config = dict(
    n_layer=9,
    d_model=320,
    n_head=5,
    n_kv_head=5,
    head_dim=64,
    d_mlp=1280,
    vocab_size=16350,
    activation='gelu',
    norm='layernorm',
    norm_place='pre',
    norm_eps=1e-05,
    positions='learned',
    qk_norm=False,
    attn_scale=0.125,
    bias='none',
    tie_embeddings=True,
    parallel_block=False,
    init='normal',
    init_std_qkv=0.0348,
    init_std_o=0.0432,
    init_std_up=0.0498,
    init_std_down=0.0498,
    optimizer='adam_hyperball',
    lr=0.00751,
    beta1=0.9,
    weight_decay=0.0,
    lr_head=0.00819,
    grad_clip=1.0,
    warmup_steps=200,
    schedule='wsd',
    decay_fraction=1.0,
    decay_shape='linear',
    final_lr_fraction=0.05,
    batch_tokens=131072,
    seq_len=512,
    doc_mask=True,
    train_tokens=751600000,
    steps=5735,
    dataset='wikipedia_en',
)
MLP neurons of a small language model. Each row is named by its layer, matrix (up: input weights; down: output weights) and neuron, and shows model dimensions 32-223. Each number is 128 + 24 x the weight over its row's rms, rounded and kept within 0 to 255. Numbers have three digits each.
Before each neuron's rows, "fires on" lists the tokens most often at its 100 highest values on Wikipedia text that the model never trained on. A number after a token or word is its count.

fires on: " Am" 18, "un" 13, " Brig" 11, " Mat" 7, " van" 4
L2.up566:131116146156142143156119137087100126129116110156129097120121123131155141126134121132126139142129123104148114121150152099113155110128118138178141129130107081100175158155118130137153112174124155109128159141104146093136098080134094110094144122105129132082099126115180100173121134134127115104098186104124121131133136105147145131123185139151126160158181132128138144144124163126115108134124151105118141088143079154105124079083174124105153151170116149105130091145137141151091132111178130124110161130141134079125111139102112154113107128104117066151140135105122144135119137115130120162
L2.down566:126093055127116150120118156131102122106113153123113060156101107143148162116114143102116126128151105141136138134150103135113134110122099150137106103155127152116139169114117157139130115120174086106175138129101150147163123131151161087148097152149126155110142116136137122174159137126139144150125123190093111161127131161090150119131098106115096154108097110155113193108116120114096079115110186158099120140107103092083101116127099088165120130125149118139124134131129108153106151121155090139106116112110132137140137140134162173107101131141153113104128124133135146065138151147098123130

fires on: " \"" 14, " Mc" 10, "\"" 10, " United" 7, " living" 6, " JPN" 6
L2.up236:126115146149102117133125158127115138145129131117062082110119134167138119149167127111135092102143172142115100152149168138112147130106138096119056140108138119142108145104092099150123109107149111106129150129094162120165156147154137119082160130095122090105106176118162111115095109148183117115102139093141071160152144142112148133141140141144172168122142137128174075137132149108128147110129109115116147107129127099136070152132135147089153144121096117103125107116112090112085116145142124131096118166099094131151126118091177127109127079128159146129147095072133164118133148148143148099
L2.down236:142104168132128173155122136090113127147161115134155135115161105128134125150140117125137184100127098154128136184120130150129122104117139115103135152108090143146133093131117114118120107121109103084116139118108151112116119108132131136128125148111108127124106099094170145136153107101127115166154094123086107134139166140109147128135092110127134113128130112088159114129141110110143137153197099101118095113135076110116128162130143094147139083121101115150159143162083134111096132099099136116109119108152150121115138144087083102195144112137131090099120125188138129127124136118177163136

fires on: " $" 17, " \"" 17, "\"" 16, " Mac" 8
L2.up1173:126142112152119113143115137144166122137161148090116113124108131144115126139131113127157114128116118138146128154107200097125158134119123118148152125153136139146097153138107121066139100101137084142132111142083135106169132111135047124151106118133125098139171141114146121161116138086128105132179145132155092112131142124155163115131151148131165102123177123117130088151126166144142119148117126102134107134125133145102074139194106154128124105110114122105105121139117166137130162110121108138094174160120098122129165122107116169073148137089130115126106092122111169094102152157123120148
L2.down1173:122111123100147156141118133146108129142123114152108070097115119093124138124125142136147160114147124141145118154153149146144168137153115120116096130199155077154173109143163164102133153075141138124108084081077140075108156134197141128127130139141127138126118180161119154111147124133135149149115111131095144116148167135140127178133137138097143119124121119095153108127129169119111162152170099119129133119130088116121130133140142096109133105100125224124132125151070121146143100104109121120098148107118072114118137095128124171077140123138122139156140132137147113135124142115140167122

fires on: " on" 16, " by" 10, " -" 10, ":" 8, " /" 7, " as" 7
L3.up329:115117124132112053113069127139125097155133114165118114145137150075099127089153144118128090148142093114110122149132086119157119136093145150145131130133123114124100077146130132158124095118119159140111150169144114138125172128124134118132115148121113094120099153140156106140171086161118100142159127108135110105117142141114148094092119132122140118112144117128119121128126089132153130112137076145114158108119113178139176143130118114091153178120064131103129111117157142120199167152129084110141149145134160075142178169146166134093099130118092117134104079100087075113119133113144106098
L3.down329:148120126100134125157140123102137141141114121107122141138115148127106146123143089146122186128150127155112103141091118112115138138161105097111093144143165113101122190101155101158140117106147153161154132164067125142080120136107119114134113089093153133107147116074123184102116104058104145159053175100156120124135110158163152144131142119093101132125113129111097102104151136125087132106140142144132139148124115097137137105086165136126127118153138180086122115145105115136147126134108144104145092088123146173140157120079117133108145128116139143118147161170131103153145103136121093174

fires on: " |" 52, " Nat" 6, "ag" 5, "id" 4, " Mean" 4
L3.up67:123114138114049119094082118122165132069106147136147091123112116071149154174148135147207156147124138126108094125114134103104132131117097138105130112144137090156151070133117115126139114161110108139134149093126103138144126117127131135126162108140100134121166117150145082140155115124117141126120114162128147144114132123139117111154108109126153114137126119145128078145128137099160146142099144118139134121137119183144110115081142152151175110161099103114114129153137150139140147118117092109112127120106137129120108139138124122162131097163115136131138124162123155117109133140149082132
L3.down67:144120123085128176153134143120122147151130111133159129129135129117138111076111136122124167109102166123114125146123106125100145145106115111144104116114152112114076127153128136097146189103134133133138153125094125146097123132161114145168090155102129118146079116111148125111129134140158102161120067117097179137143115108118084122130155139074119180088131096088133138143126154151111157150167168134121113092127128148191146157135141146082113125091192139093099164127138130122163102144077154117144131104153125115102074115151132138116103162124132156112132151201120133128111077140093104126

fires on: " L" 39, " W" 15, " October" 10, " |" 9, "|---|---|---|---|---|---|" 5
L3.up299:106109126129167136149083126136144124132102098147116087089128147123169121107160116116116145104136134083116081132118105149167098119102098112142121136153138099147131110128104112135138136096132129131107140119107079123157153154152114147128126096136118140126114085136106059127113130152148141155095129138173143093138136155118141117133091109118126156102123117115145077178122103147168111120154126085084124127142107183153159153130147114094154113143104139139120104147096143159117147154166107128107132144119135111130113099193092149135128076115125084139128123153126154120107115189146113139
L3.down299:118117108073170143112092147135158118128110146128170086114184164111160134089147141130142134143139159126093113109148105115121125121126134109160155114128135084173137083145141102117135085094119119153123157100156126140130151132086128109163085119098094132139111134138147113159159148119156146111151100148150169113177142134136090118194105117083125114173134097119135126131122110127154153137130102119116160112122144100146125086122132142113125118137122092107060135161104169089126089123146094174115149137150106142119110141150144167156111123130129149157116073125140129129132113124126134122

fires on: " they" 46, " |" 18, " who" 10, " we" 5, " I" 4, " M" 4
L2.up521:089116152147115127128130124103089140147122134122105136100136114100086153084145138143128103105044088127124107100120119137102122160138135088109148139095119143135122154118048135131144083114165123142161148132109155110142106137116090161107128140142184144154151092114138122102098170127105133093129146148167132143131147158127187138160131121126126143149145153141126160133123135196105118133134158100114137138139126147133174115094139079147106134114126112105146104125135152097089122153128129117137129116144142140136112084123133153184177112127135119144096113164169113180122131119105136161
L2.down521:136114205148115123155119109123126111132142167101117158124099105149111157094141139130100118085116123127114133134139125120118093136157114107116144128111114137140154128113125129134140124099178122165111125119142120121133083126108172134140123137128067156097155120189112119152132116146152095104139137113121153102136147133127123163103127104156194121116127134127107092142118151143149160105091141133132154129120141119126119126137137107124125086116124138178129155089149109100097132143147118140152132104138113157128126101171149126132139103095103163123075153089112079091135073114145140093

fires on: " as" 25, " re" 23, " As" 15, " s" 12, " ex" 6, " (" 6
L2.up734:136119125102113101146139120121143120178119087124115118145115120116145153127159077106155088164124103039138124130127119111125102134074104126163110153133115136143132135146084135147116077138137142164128161111126142097133106116160106135102089129076098092093153151124092132141130163165104120151092164156160106112109121141144162139123124137142136115113167164182137092129125111109100126139113169108139134167150120200112145184118119139118160156104157122118128131121135173125118123145129108157110132138129135131173158135121117156117114136069140139136112100134123110104156082137150152105
L2.down734:119135136192116139121163144123086134132136129118121146112169110158138176106140100129168137170119100170157134122110173143149135138106083106119173114155120118132136137147117118140157109127092126126116147131101105132148084126122137115112151133122104147139151114117125115162109122139146125110140121094151123063190133127107113105153094138101114108087179197132142128132127120110113111141115106154149141129137078125127104093127105073135147175132092132151128119126088092148135126141100166107145136109128112141128193133118122148122091153116180104121136140153114156115121153150090156135

fires on: " N" 50, " P" 44, " J" 6
L2.up985:150107141167140057098095150107197128139136107096139088108154124075130125150143144129144124123109156090114113101114108145113132085139120135142142132163113142141118138115104134127140117155118100125103144162096150143163088124103169155086136127139110089166130143139106047127124152115100143117142146158128139126140129113128157172114128093122163121109143165133104087113117155130121103141112135124105122114117127154126117122088093134146104114117135134139152147162144090161107124171132120142110154146129130146132172116130126143153148140135144107136100111152173140089161117137151109138
L2.down985:131112139152118138121116120099071147107108129160161163081152129129160116145118114097181125126144123127120109121120116130136146142128118114093115118135098150144155089112111140132147145118132130107080117143131156157112141110089151150159148141162149151205112133099164136169111157142099123110106109148102182117135104144147116114070094109172112142092157154153135133109147171107125126113134118130137119152113149151125079083130165153113150120166127122132167110104142120141123121155118112132086100073135171165167106146121140133143115105159113114104106099110124160172156103159137131124

fires on: " who" 37, " |" 10, "(" 7, "I" 6, " We" 6
L3.up598:138116139155132115116105127136117150094113097122080142128123098152098148127151134162111117141119084169130130166117134155112154153147117153152116147150138125141154084120063136137166112089188113095125120134114158126144058123127139125122096155131099130101141113125136142052131131157124096119104164159161138136133149152120168091109169086168103145106142118122165129126119142169088100098116127137145136129136137159123171145152105088156121198087145148127136125117112129129127148124138141139142127097147094119115102097159109110161160133117134151148080096158144121135086117133086125122
L3.down598:135124094104120130128134128080168137124149147128058105105119131111134160134104149156111126119129142111155158130154095133129164125122083092088144122099124106099120174119187145124134122157160146152109113091113099123131139142158116137103100126119146122121148160133169110173123094096085145120136073132106122140121126140088116107134068128132136160102144146138111097127122141120190157128118178130119130151122159141153167163141132105140133095168133086092120112150131148125153163096148136131119146118129154168114125128168144152105121139068156079128146145150080086126109137125119107100

fires on: " P" 27, " C" 13, " Gu" 7, " Pal" 6, " 18" 4, " Cal" 4
L2.up1041:127108185097152108110097120113114122120093124146143110123121143165104132058131153089129145133087126107129110126147132135147140117167129114158093135161161148101134169165119118140117097088131104098134111138081116102141114126131161121103144112098139120133120089121124048104122142117120132160122133161120123079174132148139156113118114090153174151107129113116131143156109156160175096163130120137138145116119140160142177112086125090144109152143119154127176125154089137137139121160173126126107131118126077154125147091157120150161121148147131044154123115108167139138118123157128109169
L2.down1041:089128132101102180144138134136118150107128139122111154099153162106151102152130124152157140154117107118116196139124114111113102145110094121135106157101121166145125140109118132124147148069123131121088147119125129116144110122135142152129108131139166116116199110073128134091133148113129125124090110114097108101182111153105116115121106120123131105134124158104115084134120125122101101168150118146143137117139139119138124126103111101110128116144113125115121124140160150095109098145142129143104123129108174140136114109124137119109162049118144103091124135069164149167145084110131142090

fires on: " P" 77, " p" 15
L3.up933:118098147121075105105122129175174114177113096117152139114133146080113099082153095137101145156128122134125107110160126095121142143148131146142129142141167147128101095135092123147081079117122140106103121137129153141158088140110141151117137118102103106130152121114156123105098170148105158109112127157116153131163132138168140144127104104148156086151129171144081128093113130162158130159121134122170138136124112149142164189117163105178148195110092127145149112092151150146141119163090165111133129167083111150133093116106096159170116135135134097137103100141169128125147111134145117138
L3.down933:105126176112129148157145170123143139098103102153160165084131125123121089100108162170157133161147139139098152116187120128119141105130152138153139101146122124149127140139146130120091082173104115110109166118134150170099135110119141141121141129133160142164138132104121138112132082170075078078095134139155115151140137120139076136092101133128110095136138128148113096083127119117112101140095106135165149180116098099094081121097127142114119105158122131144143158116141160119115113136159151101146105154124157128161129134135161151104152111138098147148149106117116143168163134160132131126

fires on: "P" 41, " P" 6, "/" 5, "M" 4
L2.up522:117117134177119127145134144128117108166172166123148145153108137085126135106171095098116119146085104150089097125144151168119132116141104129170097152164151128124119165146078113089114084110102110148096128128095146125137103145111148121144100127118087090138113145159134129098146119185109142145163120162152092122134141104098150145081116118140119108087159103129130135121118136146153112114134166127140147115134128114128170162130135122156093119088140147101132131115140139150134188122117163165098153114113113111084160068167134161163106121138136145131108109141165115154139125147128109104
L2.down522:138141136115151122123161119136139128112083112161137143095145103143121124133124125153126141125121119098143162148129075134104126170111165091130122100120105108116134109093130151147115192133120087080108117108126144147135135056155107163102136162115152098115209152179068132098131125076137130107125081095150166156127150103143109153180151105130066133115096100127111144091137167128145127163138148114157112148115091121118147092162151156131138094145169106154164157120099107078125109161157153139071090134156173166146133121127147098107114131097144118128121138086152144155177159116163139166

fires on: " is" 41, " was" 18, " or" 11, " (" 6
L3.up1088:135111098104135081175102127154158136090143105117137144145139133142101115146144147144117130112152116109131106115094138177146177077118112119194117134111102124124130119115133099105165123081129170156119119168109102171143121146120121136117089075147147069085121134141121115162098187151072124149132105143136135161131139149125126113143102127142140104120152139138122084180123097129137115140097087109112138117147103145130137130171098162124149126092074119081132153143157162151151138153136094104127138129127140129088127133103142166119151105125085116157150135159140136100114147137126129140
L3.down1088:153140168150152145136128106106160136131119125115100113141103108118121121168137125135164108139155121128153069115106097154143114166118129132175086143102107132114134180102044140095154142110117115146066145169158083130143101138126181120111113089140138131138150142163131129113072204131130126138161118120135155140119098134104147128110117113144124144120138121126141104148118156110147109150068143133069140119141123131137085159136114137101141158136146126108125115132109128113143161148139142145195090089131105100075127110114154115118163133109126113115138119178125172120116136183134112122

fires on: "," 47, ")," 27
L2.up789:148102145152098129111126139165116114138097096068133102153092137128149126125147103181155150163119108132144109124107160112097165156117109158152113111129081119126168137102124112185170102112122141092127123074128093086139115105114176148076144100117125138152155197085125108173121163075107130161118167151122094129121158154133137041171147143131150152148180174155101122154133093167119121118136131114108108078138117151119112144115163141114164171130134109111121131143122166151168137125089114147083121134176134108129116138154101112128130091115140084141116126089110117099091166143133133114
L2.down789:103125104158130114098145111132138117097128129136154160118156115106108147116143095155131133120139098114092102135115117148131154110132114103111129120154174143095100127188178134121149155086152075109085128117142074107146114133163135125141106115104128163127098127148134158106152104121136117081101111128120196151102193130137116083187132124137116135104145076115091130138130151131125143086081124170144137118133148134133144135136151127102115105138147136118140133145104096129135118125140105112117130128099130143140123126150154131135129153148136092104128108130173142122115145132136125162

fires on: " B" 42, " P" 25, " D" 14, " p" 6
L2.up892:152127127134153160115118139114117107149137110138128138132112100072099090118159116124126129146132114094146119135149135108136134127150071105162101138135126121149172142132100127155131113133104169126160089182134139157147119104148086154149125118173112158147143108168078078170122148126085118148148100165115127098173118159163135125100151088133134184165137093145099122117124126123154098135173126144107149101139142149113158105121094111169110141142142120139139122094108151127158145096112115104130129155120130091109169154161128185127088113091134096143088130154120118144121121133116124133
L2.down892:077108135117145132123141122147146131073121110144176163129153120108121105126088128117127125159091126125148137148156115140113160104138100179090137108164136146089128109135147140112129101121136092069058132079093151175114102111110153145095165145119099131112132145101145154144145123138089160097114107122120165143134126102131108142148118140127133137100141122147136132144126184124113184093132108122158127155127090135134129118143142091099146111108132183099167130135152134118151087120112161168154126147141134150146146102127113157138134145142133136107125117129163109093120132109172129185

fires on: "\n" 28, "," 25, " (" 7, " and" 6, " the" 5
L3.up681:135118138160117169107161117122122150124110093115116147137167092116089117152147164145100105059106111146173119145148137134077092148131110124091133116074108105126143127118102072127128143195159103114093109145104110137147113171164118124146122145133145147136148137118104114114120145113109165141126108125138129165122114116105159114137143139118138138138126144112145083091129116138118105102126107148147122126121155128139124148119119119159140176166112113129153184139129091130112126117123133120112114148081101112112138139117178105125182128082149094134096108107121134077105138158136125122
L3.down681:124132148082131114133133135138101124159119103141152126153150101143137139132142098143092149176145197160090137116121115125141125110120196131114144126170173147135137081127159135104149100128105125191133122103160115118141151130144146155148129128125133141096107179134122158142161119124100103129153130160094123137136116083095101143147094163154163124137156131096153112114140145134135117140140140136135104115139080132113093096075118132147070150122152116149091096126125168130164136149107119139126124122143101063105141107111119136150103136094165162136150134142149136118143145102128102139

fires on: " her" 46, " born" 15, " Her" 6, " she" 5
L2.up829:124113109124128150122099109158132150125145096132128099172146092142118117121152142121103097098128107103202153140141126125161144134131099110173107134117091136110122125137121145129136108090125133127150082112075062082124120115132075172095121145105135139079150138086121119150147105107148106127133087125128105130162134131129135118094118099124141145163165118156140104119143122142182100173087103127096125118118161160121165123102143152101149131121151120113117098150103106093122156159080146149128105131136139096118182139123125140133115100069107097138162104135115126114145149107130132121
L2.down829:115117128126104119125145136116120105172177138191151127091112120115094155099150104135141160138146172105093099131069080160128153147118114118131161129126118154196092142167122087139127121137119140120053095114159134178113087166163138136141171144164100141113120127128117107163144146159176130097132148147146149166097118103182134130164140135151128137145128120090090134131109126141106165132129136162144098152126149110127108147133106147147110145128117099134105140127181126109143136151110132097142123107197157135109135129126116116121148148168139109119125124118088128097111129122122125094

fires on: " with" 44, " can" 8, " Sol" 8, " is" 7, " for" 5
L2.up352:135121104160096140138123142150157109102086131108154106131103141146107121115149158157116130133074148172100129114136203138112113112141116077104136129148093096116098120130121067138147140114163170155141101105123112109132139123113140108104088119173128165089123120093178126139152129166099150141108159134139122143127114138113158129130104128145175123126139154116137141187110112135132107172151101090167130063128093108102081127115154139126153136108120119104140116119167131138155122114161108099093099151091125065138129121141153131103148128089119120140136135154203135126145118142117120159
L2.down352:148132149086112130083109106123169135148136151129134145145101116156127133130132097154148124137153099090132124138146126140178142106120113149121151115153113140105141130136113133112134124146148160111146160165147091129116105126162127119106172136109140106151094098138120143138125075105107104158145126136170120095097129114139114156126133144156119118140092142121121095130135153142112090136111119150118124153090144141082142087097151096115133130137104088155133123090083134172126096118158121080141103151097160177162140143119120140123126127145119155130117168137102129140062085143116132163

fires on: " |" 57, ")," 13, "," 11
L3.up830:156110107110124129180111152146138140121135159119173088128178151090138111141156131177132161132159141142109098126131143120119154128113088107115123143119124076203120117130110109129143122144136144119119155131151096085109151132188161125080118120138112101110151165106138095131148142070136139194094109135156139163131129137130121091149107115109103145125143143156114104141119111126126080156112114108111144129127126163104121119123156173138194134138118115086129143135169170155150115121131112113133147115144136100105151125147111159102131080054100090149179128153114115157126122145138094112
L3.down830:147119120126133139146125137132146154118101133153130085083107132107147118113126133125150148145099124104119111111136151127101117145106100133133112120177153102111146112126093145126139160115139127108054183077104100119135118114115148168127085094162110133165117090128129101114126171131150165108142155171117200137117116119107120142106134130139117131123173136114120121152130158134141133122123116121100135144114131158123090107167098098123161153111101120153143128130135113173116102114123117107151169084163113106105142145119115110172131081119142129115175087181180143111084118179128116103

fires on: "\n" 69, " is" 5, "-" 4
L2.up438:161112114136121144134106145128161104109113065108143123189105123135133159111137135103103129116126148142145139108146172138148137137114149115107114115121099120113155105140101085127131111154178158125102115149131130101134136145124161173100090119153134150146155121131086105146150144131106165122125136146145121156128127155080130131121176138182106113114136124185175127117152152118146119133129120116157099120114115171169135117115106149129162125135105133060134112127136143129123164109137053130133126161107102110141162162113154094105162105126133111158154131126122124087114158118165102182
L2.down438:112176150074167098140074131130109120150100163125130131133118138117134184094146128108150112116129108128133124154098143146129130160091140162122100129133132130174084118128131153090096073110157152143137129126131092115122148158167122120103149117110153129107159156145126100159167106150185125121118138122092101151128132098102116129102090111106131129153160183135116124166146126109120139104162102153130128171097131120144162138114097161129109131135092151135094154147144161134141083131134109116111097130149150113131158137131127112110124108088129105112135154181104161099164107175082150122

fires on: " |" 26, " they" 8, " there" 7, " (" 6, "15" 4, " their" 4
L3.up1065:155121147120136084130110126117100123151133130133107155133102116157088104058158132120089111097128126120093135096126145147075110110128129115145110139121179126066141151100094119186138138109153154106171126123133078120176128152100140118120149127120169132120174147138141133102104119142117125127120123181143101114138120160122141117126124136155066175141175195152131125141137143167136090119125142106093115144150158138108125104115148131163145185129102103091128139114114135115128117134110129110112121131152132139136106125118119105159158063087132107129107119126135177124135127145128123121
L3.down1065:134144123096115134129142150131122138098161109146187153118136163113195125131098101182108056157111114139123164112101109120171125127112153177141117117106145108151116111126081129137170107143121144131088081158150106119136098107138133100131132139120121145131133108084066149107164150133076165145139131114147169103134169114130102111151123099148132122153105122159106141095128120100134127133144118089137109157132124113128139137105135141131130065140148113170084135124148158126126183106121101104127113106144115148135131145100139119119092132111100147104125169128113116127119128158122133133

fires on: " |" 37, " L" 17, " W" 15, ":" 8, " Hot" 7, "|" 6
L2.up1102:091117120153135143120126124183111124064143122141160114154140142094114158117160134119100151121036124121138055062166129119150139146136149100165126146110123132158065088109152108136181080094107100134105145081128117161168144149101099133142117108157164139148112117121092095146090154153118106126135155156131150145113130125114130087130136106121153124159122125143085121114101087097147107153130106145117148133123106096115121145177128116107130129148132149110124102154173095145167124134119124109088164136121143094119126138156168157126113142167115122157106106140143126150149149144067109130
L2.down1102:121150155126153105122093116172155101126159142137132116177152136152170058129162099109110129102104123095127090145131169127125111147104122135153125120153178092144165141105093158132124116109092088151131131063100093107134095116140156127134108188109144184167123095136099092107083143133163135113080119140146150092151116135112152135115146123119170122142159072128136093132099087114157133111081142151139126121151122098125162116154142089142149140146111113107161108150099105138156115110121129114108135123155141103166133139124089152190150103149116137164107124129126127137150148136119129148

fires on: ":" 44, " H" 40, " |" 13
L3.up462:122095117129144143163116136146103120130127128140129132114144171080119112117165119147119147101100126128145118081112088145101088095135103102130133131148157114133109110115111124154150077128129119164127125167078086130150140111114109127113120103111116118140155158115140108125100166117089088152150128161191083155140129127115150118077128116123153122114164140158085106132125112107090098136128130160116153119121116152124138116132121116119140103117123132102126135164140137102139167062110129124110154178130151077123151136122078150174136138123094132161079103139127080154140150124100146144
L3.down462:146115119111158133139130115129104106115131137162151108143149100148152126150145076165103109160138160114091118090101144095137117143153129113117122144104121078133156124105106140154117122130093174152140134122161095163109141126110128119124165092148066126087183128124132099108127132125098118157107111104111172146175121132169121096152115149159147117108110145115137150141125101123147150111071098143116126085133103136098145128130128172151137089112109135167163205102131131120155124102110112116160083115141123134115112200133137071128131144136161127133119162136118134161097163111145114184

fires on: ":" 26, ")," 15, "\"," 14, " ;" 7, " :" 6, " -" 6
L2.up183:130127147109134125124093121130097142131136166103123112122109154117150097119144112159140109113097114146143123152137122120092142120091136111138094144099151120131118117126096127181127109122144153150127141186139105095129142172116136082107086136106150114097128163112150136135101092131104148150122078123148079154136150121118161123094122113134112161121137149167119124138114125162099121146143135104103138159121134171126169132097124156109161169110137107083128122146167184150104143147084148118101139134139144124104151118056132156104162092094097155132154108118129120114163133181132110101
L2.down183:159141159131122144135096102141133129126139145139157096117075146147114136118138084125177169135130132191107151138125152132137136103102154124177096127139137114133127098112101096106133131102159147144138163175106085139078118118163128124102136097100132126136138115098155132112116138122097143195127138127131120115087107151128128131123091127131099148136116094152152125121144111125113123126189129106164146142098135150116102125116082154137144117102127103133114095130126147135197086159128087092125096103140164115116136146167117165123140118088107124146158160159140136176108160105142121136

fires on: " as" 24, "re" 11, "S" 9, " so" 8, " re" 4
L3.up459:128121162164114072129072165137111134126130102109108078111142156142113168105138148120128089136098119070108097124154135119134128135121099153138122141122162116116085130134116129099151087144140160146130165159146133145154084104100088145080152106112154123144122155132102123140111129146094099113082157165159121087128130147120157169115136149175135146140129125149150146114127147146096123119116128121101115135148122111137097120149096087111107169139159137108142108110153098115088136184115141165173130146167146153122170129138090130105134136151160090154128102155122147106144099128133077102
L3.down459:129112152129134119140112126133137129135161134127126108101138125136134199097151098118149127167121118145135069136148101107130111150112132182143124104127123120149167151102099073128113191120157156146173137132101129141085097151138150123120140150109075169130134134164085156074104139156159129085160123117117144109142127126126110094161140100138136112129146128164104109113119106136139109130131147129130128132123109106124140083095127101126114162131144154122120082153153181144178089138126166089106129123119169074134174105102140137161129108194098151132117112151140111095118159165057145092

fires on: " r" 37, " s" 30, " R" 20, " Sa" 4, " p" 4
L2.up900:114110148151112128109100125165119129112100109163118113091157138141143134101126111117112137135125147131077121067133138098112144130128128097089113125142121150108105094126109115133153064175133139091118122100129136128153139135115113124092125127121158125121127113081111136168109132105113132152114144186138138186150121101105171165139131175154140128142147146144115131138105145193097117179114112091140155101129110146144104158154130068104167171151116161098147121134137150103116114132130088122110136161066113114132189100120180176143130088118122081152126142177156124132086141124150130137
L2.down900:139124125175129122136154162131079140144124139096112150150119152147117152125087100170147154103080132115105103164086167146088112150100151173099151118109154134138116117117122116159134125170138129154153154120119138113142116110120171133146148077080139122096169137075140114177081114136168160143117117109123094137173134130145134127122111162107112108121135103111120109108115103138120135120132150104076107130126074145105136079141141106147152115162102194080146129104113143181128100163140171092159131148093147101173113125141116127110159139127159069121086117128145160121109080138076127153

fires on: " t" 24, " T" 18, " In" 7, " O" 5, " De" 5
L2.up568:140129135128128086130158137210160116142127099075142123140180124123075106062141107113123109150123139133103118089150131168112183119134165107132124121148124100132149090079142087096098062125114113160092136147116095134139072141138117127116132101173133119131109122118114104134097145142152142105151111125141127114172110164104134107125093114140131174104139122152123125122104110113157131161114119129124103094153106148117122098107130145152155158077145151128134147142143129151132174105127129179143155138113099113124095111172095133112096151111119147138122082155163077100142093143128145113
L2.down568:104116121167138128136121149150084136108165114155138138141102160174160156153128193121136129154112147133157140123147090139103122121138133105080113136139137121108108134122198189164088126150095132148145125099139222194130130137102081154153160138107131126183125112153103084113162160142112124157111111096121150108106147132147081137145153137113157143116086094177158130106124123184109104121112079132118144148118141120145132094153159160128132115155156153128155141176142120126120132087083151124153085161102078150157126150125163140122148139162105128111118080131138159138117124130158162080

fires on: "-" 41, " Box" 6, " Upload" 6
L3.up685:162146148174145097151122125112121125140114135089127161137106122101187134179130108128127156140134113089138100122156194129138118138140147102138128117125108153107133120126154107085112112117145156102129187113121155108119147141163163122123102141153148058141115171154119140106166117079164144044117134122140138138110127088092122128132105118142147110097107122112149119125131148166137134146184115108147124154151110083115089117091156090122122115151106125135131142113164128159105158146126113138119166128130105126086162149161199105104114092113113119128150086125129145092147153110124126145
L3.down685:081142153099104170138138134160142132144153166154165120139144108145151104145136171142163165117135150134081165146104175148135125119098099113091105149154134129136099158122152114063109133118102099080123114102127129099116130134129111109119151121127126124135139144101129119148153119141137127141124091073100106131141134109157141125142125135092128148132125112120174107145121116132092147090132118161171113091125128129127132139122160140154154126116147157147102070165129136128154120118132146132110081082166114086145120137156160077070099149121118114120104177118105137089106108149115089111

fires on: "," 92, ";" 4
L3.up41:122125137142124164140112124157126122144122157135121132132107117092111110124146146170135096135070127149156133098128109110156186127122105129121144118113127099135112141102087129188113098167135170132140121139142077137151106144073095143126144087154110136082127166107125112128094085078114106156109093137132083159170150121141164127127146149133112191141110172177083139127144107154109080150130090100128137132112130124119137134124090158106198136139101110110117090133111147101123118131095150127136167110156146138158167123114079143134134140087090116134144105107133077129171149124115074131
L3.down41:137146172111128162113189130120131135102128119128147094110109100131138088125129129110190166130149130108119117122075141124169128144117107125148115132151159060132125193131155098131145147113118103107080142107127132115087109053162104122123132101148076143118101124108160155119115144126163117151137097093103178142128115085153174131134088136132092170157155095115138098141134152127155132116163117143118133116134171182105113167163115128112136115135159086124111137130114145147149135129101129144145135089162112124076100160143090131160123124128100114111140165145167131151102118189135115113

fires on: " T" 40, " De" 18, " By" 7, " Saint" 6, " E" 5, " St" 5
L3.up664:169121137135148098109139146140142130113117061102111154171086118112109107136139155115111083142150092145129085144155111151153092100147155116175120156137117113165135082136121106138131124135129142177122154139130126170115106120080083139108128133160084066093120166166110122145151113128120148120143145146087130139144138142112113140117145089148151137120145115148105103099130113164136125126125088128097098063144119144159111100097147121124149152089122142116132118135093105104129150096131122165130116131129128086096084126126092099143160145147113117141154116138169094078090140132124121127
L3.down664:100106167127146114108097176113105097143134106116166118105108132139137127153127142146116158148114147116159155130143107145100096162074119152116117119126163151094105152104105136102148128126147114145148125130139143122154127090171127159133154132155109130169128127085117109118155120135127109084095155148166109136122116146154183142134147059135082115095118139132131142129105152115122137171107106157111127157128110135133120087172168159115119146096113166093137139123154089104121145142130083105144124173143069166117160155112149107065131105146147086120113138145095132117135133122132110116

fires on: " c" 30, " p" 20, " r" 13, " b" 5, " $" 4, " n" 4
L2.up778:113111109130114134112141096149142140118137117114102179105143112132094101090155121156124098115111151157100118135123150126151100073089148102130148167135081126086152108116098135133154129111154138134134108150134125107157141148128101147114085098131146124085110112102091139160153123136133127102097154139141137148149134125099199138108136132129119151159210131182115126128115138148137149186081115139125123135123137138163158106197129100150137184094085126117132083113132151152163091131105095158149113157104151088129119097116185159140112089108128121119139113132152129095117145121135095161
L2.down778:109112118135168141137133143094092154119118139150119125112099156134134139114097092114151155109121131139141109094107134158167115102169097128106142135119156115077151078151140138088112138087174088154140101117156101120151127134119111142132137110065132073130143074107147115097111107102113119141122120122133174107147170103150135149176139133131141117167152123161113126089118104100118096148175118108117121163125108126102163090172145131151133137122157125117150106123102150137108103088128131156112148172157117124121074111153132094133145168148166110119130138144118143125083125124109130151